Weights of a small transformer language model: untied embeddings, 5594 steps.
MLP neurons of a small language model. Each row is named by its layer, matrix (gate and up: input weights; down: output weights) and neuron, and shows model dimensions 48-111. Each number is 50 + 10 x the weight over its row's rms, rounded and kept within 0 to 99. A neuron's up and down rows have the sign that makes its largest values positive.
After each neuron's rows, "fires on" lists the tokens most often at its 100 highest values on Wikipedia text that the model never trained on. A number after a token or word is its count.

L4.gate317:34 67 56 47 47 54 44 59 61 31 56 66 42 52 54 55 37 56 42 49 42 49 68 52 55 55 55 51 39 47 51 43 64 29 41 50 38 45 47 36 53 61 46 55 65 53 52 55 44 47 46 27 39 48 41 61 43 56 41 45 34 53 59 37
L4.up317:54 63 49 35 51 53 50 45 58 61 47 63 51 42 53 39 18 57 45 54 53 52 54 55 47 59 38 50 42 34 47 48 50 45 49 56 31 42 58 56 41 55 65 51 36 53 54 37 34 62 46 43 45 41 39 57 50 57 55 55 52 52 46 50
L4.down317:63 49 45 43 51 50 49 49 45 64 67 42 59 50 56 58 38 73 54 68 51 54 50 48 36 52 55 59 57 38 45 56 39 50 52 79 46 51 44 47 49 42 41 35 38 49 53 48 53 63 43 31 53 43 51 52 57 49 62 41 39 59 52 51
fires on: " b" 27, "b" 25, "and" 7, " cross" 7

L6.gate372:45 47 46 43 39 71 41 54 50 62 55 54 37 45 53 46 53 46 39 47 44 54 45 36 49 55 42 46 36 45 35 43 61 51 39 36 52 55 43 60 46 47 31 66 54 45 52 51 64 40 42 59 44 58 63 65 43 49 42 46 45 39 44 57
L6.up372:36 48 55 36 49 31 53 39 59 39 51 47 45 51 27 52 62 50 60 38 54 61 33 40 43 42 46 40 50 36 62 50 52 53 52 38 64 45 82 75 34 64 44 36 50 28 60 47 49 45 53 55 50 41 54 49 63 49 53 61 36 45 40 43
L6.down372:50 55 57 29 42 31 66 57 42 35 55 69 38 24 56 60 60 51 62 46 31 34 45 39 52 47 57 36 42 61 48 42 41 44 64 53 52 54 54 57 37 50 59 39 54 48 51 54 50 56 59 66 43 47 43 55 51 42 58 64 71 52 57 46
fires on: " " 36, "." 23, "s" 6, "osing" 4

L2.gate78:48 47 51 53 40 53 62 44 48 39 56 50 56 35 47 50 51 43 36 48 60 49 35 56 44 58 48 67 41 64 64 46 55 56 39 49 53 49 41 51 35 45 58 62 52 51 55 45 63 60 32 40 59 61 54 42 39 48 53 55 44 53 55 43
L2.up78:43 54 55 64 45 33 44 47 49 52 54 39 57 45 72 57 35 35 50 55 72 43 52 64 49 45 50 55 61 51 47 69 65 53 49 48 66 45 41 36 55 48 62 55 54 61 55 54 66 53 16 62 53 62 66 38 34 46 50 39 58 52 57 51
L2.down78:49 45 48 50 42 48 49 59 54 55 55 39 46 63 42 56 35 64 60 52 53 41 47 37 50 43 63 41 59 42 44 51 56 36 70 52 58 58 50 43 63 67 64 38 59 31 53 50 51 45 51 47 45 40 62 54 58 64 49 45 58 53 41 73
fires on: "ron" 13, "ay" 11, "ter" 10, "nd" 9, "le" 8, " Order" 7

L2.gate99:48 33 49 46 35 65 51 58 46 49 47 35 44 46 53 36 35 51 59 61 55 61 54 63 35 56 59 75 35 39 50 47 37 27 35 58 66 45 63 43 50 53 64 42 63 44 51 58 74 59 57 52 55 55 41 56 62 47 42 46 60 47 53 50
L2.up99:49 59 46 45 61 33 80 66 60 55 56 33 43 43 59 43 38 61 58 57 66 42 51 57 47 37 64 60 61 48 46 44 56 64 39 61 37 51 60 35 45 56 49 38 35 54 48 54 56 52 57 43 49 62 64 58 54 58 52 66 42 36 32 34
L2.down99:49 28 50 58 48 40 45 21 46 42 59 60 57 43 47 44 52 25 34 63 47 46 67 58 56 64 38 53 42 57 59 72 50 34 26 67 42 58 66 39 56 67 57 62 59 58 37 61 56 36 43 66 48 66 64 44 46 37 33 44 55 37 53 47
fires on: "h" 27, "ang" 8, "ry" 6, "A" 5, "ah" 5, "med" 4

L2.gate13:35 48 55 45 56 33 63 58 36 47 66 63 46 49 38 49 43 46 41 52 50 63 59 43 64 58 37 40 59 40 43 36 59 59 67 39 57 49 52 32 43 38 51 44 61 46 50 62 51 54 62 26 46 45 36 47 57 69 53 52 58 75 43 55
L2.up13:53 60 44 67 64 53 42 72 50 63 59 57 57 42 56 49 63 42 45 51 43 39 40 29 71 64 61 41 39 44 48 51 67 42 44 45 33 47 46 54 52 42 34 54 48 48 48 42 31 59 35 64 50 55 36 48 64 53 36 63 77 56 45 55
L2.down13:77 51 29 50 45 58 16 60 60 31 50 47 58 57 53 62 50 44 44 39 45 53 58 53 43 47 68 54 50 46 39 41 34 41 52 48 56 48 38 32 19 61 32 52 46 53 53 45 48 37 38 52 58 53 44 48 45 52 46 40 41 53 52 57
fires on: "g" 31, "ust" 17, "uns" 10, "igh" 8, "r" 6, "un" 6

L2.gate383:33 53 52 54 52 62 53 62 60 44 56 53 43 61 61 44 46 32 59 52 48 32 65 55 53 73 45 44 49 34 54 51 37 54 56 57 42 45 39 41 57 47 42 58 58 42 71 45 48 34 54 59 49 45 58 46 46 49 41 52 49 47 43 47
L2.up383:37 55 49 56 68 62 34 47 58 51 45 35 47 51 47 56 52 52 50 65 38 62 47 36 68 50 46 51 71 45 55 59 69 44 41 48 52 59 43 44 37 53 59 50 54 44 17 67 55 63 59 59 28 46 43 66 54 46 35 68 48 61 61 58
L2.down383:52 50 62 43 59 51 58 59 42 60 53 58 54 41 45 31 54 62 57 39 75 41 46 68 40 64 51 60 39 48 54 53 69 59 55 55 40 53 63 41 45 33 70 57 74 78 63 45 47 60 33 55 31 48 63 46 42 66 63 51 32 79 53 48
fires on: " can" 26, "ether" 10, "urb" 9, "qu" 5, "ra" 5

L2.gate213:52 33 49 43 39 55 71 52 33 55 58 43 64 63 51 47 44 59 64 40 58 66 38 45 53 59 58 54 55 56 28 31 44 63 40 53 54 57 57 51 55 46 57 53 62 43 60 42 82 58 58 31 51 63 44 48 58 54 70 58 36 55 33 47
L2.up213:58 45 50 61 46 53 59 41 43 56 55 50 51 55 48 59 40 58 57 27 51 49 36 47 58 56 49 66 68 69 22 44 47 60 37 57 62 56 55 45 43 62 51 43 56 56 61 56 53 42 49 57 60 66 53 51 40 46 68 65 41 52 46 49
L2.down213:83 50 44 73 38 51 56 57 39 42 54 57 63 50 57 42 69 77 40 47 41 30 43 59 54 62 61 51 46 34 59 51 45 48 32 44 47 59 37 40 35 58 65 45 52 35 45 47 45 61 48 48 45 42 58 55 46 52 46 55 53 46 72 62
fires on: "end" 17, "ay" 17, "le" 8, "on" 6, "y" 6

L2.gate312:49 40 57 68 50 67 59 42 60 50 41 35 49 47 48 61 33 75 44 43 21 52 56 33 65 56 45 54 65 33 42 65 44 62 60 39 48 55 53 52 58 61 55 51 51 48 47 33 37 41 50 57 43 67 47 63 59 41 34 46 54 60 60 61
L2.up312:56 57 42 53 40 52 54 71 44 45 55 46 55 42 53 52 58 51 57 46 55 51 43 44 54 60 28 52 49 63 46 57 69 46 41 43 47 52 54 39 62 54 55 55 58 31 55 50 23 48 55 48 52 37 43 67 55 61 42 54 69 59 49 43
L2.down312:66 44 52 76 45 44 57 57 51 54 56 26 64 54 52 70 45 69 48 67 51 72 42 71 50 34 57 55 62 53 44 60 32 45 62 43 45 44 76 46 48 53 46 41 28 47 71 48 40 43 53 55 54 56 51 54 59 36 47 48 55 51 56 55
fires on: "ur" 23, "if" 16, "h" 11, "ir" 8, "ly" 8

L2.gate70:67 31 62 58 44 45 51 60 46 50 46 41 66 42 46 52 54 58 62 46 50 61 57 49 62 65 54 61 60 60 50 61 34 45 45 80 60 47 38 49 51 56 36 43 61 54 50 49 54 58 41 56 52 51 53 51 46 36 52 57 37 46 77 57
L2.up70:39 58 39 52 52 56 58 57 44 57 47 47 68 67 61 50 55 43 64 48 56 77 57 52 72 38 48 38 64 46 34 50 42 50 49 51 67 51 60 26 45 52 49 51 64 49 65 58 70 60 51 36 55 44 52 49 35 61 47 63 58 48 47 48
L2.down70:77 43 60 52 28 41 34 65 59 47 31 57 49 59 54 46 55 73 47 53 52 45 57 57 67 52 47 39 46 62 62 33 50 42 56 65 53 47 38 49 51 58 53 48 62 60 49 49 28 53 38 60 64 41 51 57 44 57 62 63 44 62 53 64
fires on: "y" 52, "ly" 10, "as" 9, "al" 8, "he" 6

L2.gate38:61 58 69 46 60 48 48 46 59 47 39 58 45 58 41 57 50 40 48 67 22 45 53 46 56 53 38 48 50 64 30 52 72 37 34 55 73 44 48 64 53 45 47 47 50 56 33 45 50 39 38 50 41 38 31 56 43 47 46 50 62 49 43 40
L2.up38:36 45 51 54 50 42 44 75 64 46 43 55 36 55 52 44 24 60 59 56 36 45 44 52 66 49 47 47 53 54 19 50 61 61 31 55 63 50 57 59 60 48 69 68 49 59 57 49 52 53 45 58 36 57 43 51 57 62 36 47 47 54 44 37
L2.down38:45 45 42 43 47 41 54 44 28 53 64 53 48 61 49 35 43 41 51 42 43 45 72 44 36 64 38 50 43 48 46 57 59 60 47 54 37 34 42 52 31 51 50 56 44 62 49 52 43 49 44 56 69 56 52 65 48 71 56 60 54 59 43 50
fires on: "h" 76, "ut" 5, "l" 4, "u" 4

L6.gate233:50 49 55 52 68 57 58 45 50 36 39 43 56 34 46 51 49 61 59 73 64 41 42 51 60 67 54 48 71 57 35 48 59 46 50 62 71 58 36 33 45 36 61 53 44 57 53 33 41 35 44 48 27 41 49 54 53 45 53 34 49 78 35 51
L6.up233:44 38 68 55 59 43 62 59 54 41 34 41 49 42 49 38 41 53 59 61 56 62 49 55 40 52 49 57 53 48 30 31 49 59 45 59 47 46 27 47 54 59 68 33 55 61 60 59 48 58 53 59 50 48 45 67 58 57 23 59 63 46 39 62
L6.down233:34 40 52 55 34 25 51 48 51 27 55 45 48 53 36 40 32 57 48 48 51 78 57 55 48 41 42 32 46 49 64 42 65 56 59 51 59 47 35 32 50 40 41 60 46 39 59 55 35 44 52 59 49 52 63 49 49 54 34 36 66 37 58 60
fires on: " all" 28, "'" 19, "al" 9, "aur" 6

L4.gate379:68 54 65 44 57 72 44 48 36 41 43 56 56 42 52 48 64 50 40 60 41 42 61 59 53 59 55 54 57 47 66 40 37 66 47 39 44 36 49 39 55 36 43 55 45 48 53 45 17 46 59 44 62 54 49 54 57 34 66 65 58 59 59 63
L4.up379:64 46 49 63 37 56 45 51 42 40 38 51 39 49 57 31 70 39 52 53 42 41 42 53 50 55 61 52 44 76 50 38 53 43 65 41 38 52 48 58 55 64 52 51 48 51 48 55 50 41 32 56 47 63 57 41 44 53 29 55 49 59 58 36
L4.down379:52 57 31 58 33 52 71 69 44 70 53 32 41 37 49 64 48 50 50 64 39 72 62 39 54 53 38 34 55 77 55 40 51 61 46 54 38 44 36 47 37 47 48 48 68 48 63 55 39 40 55 48 55 53 38 49 39 58 46 48 39 44 55 40
fires on: "-" 28, "ut" 9, "o" 8, "l" 8, "ae" 7, "ood" 6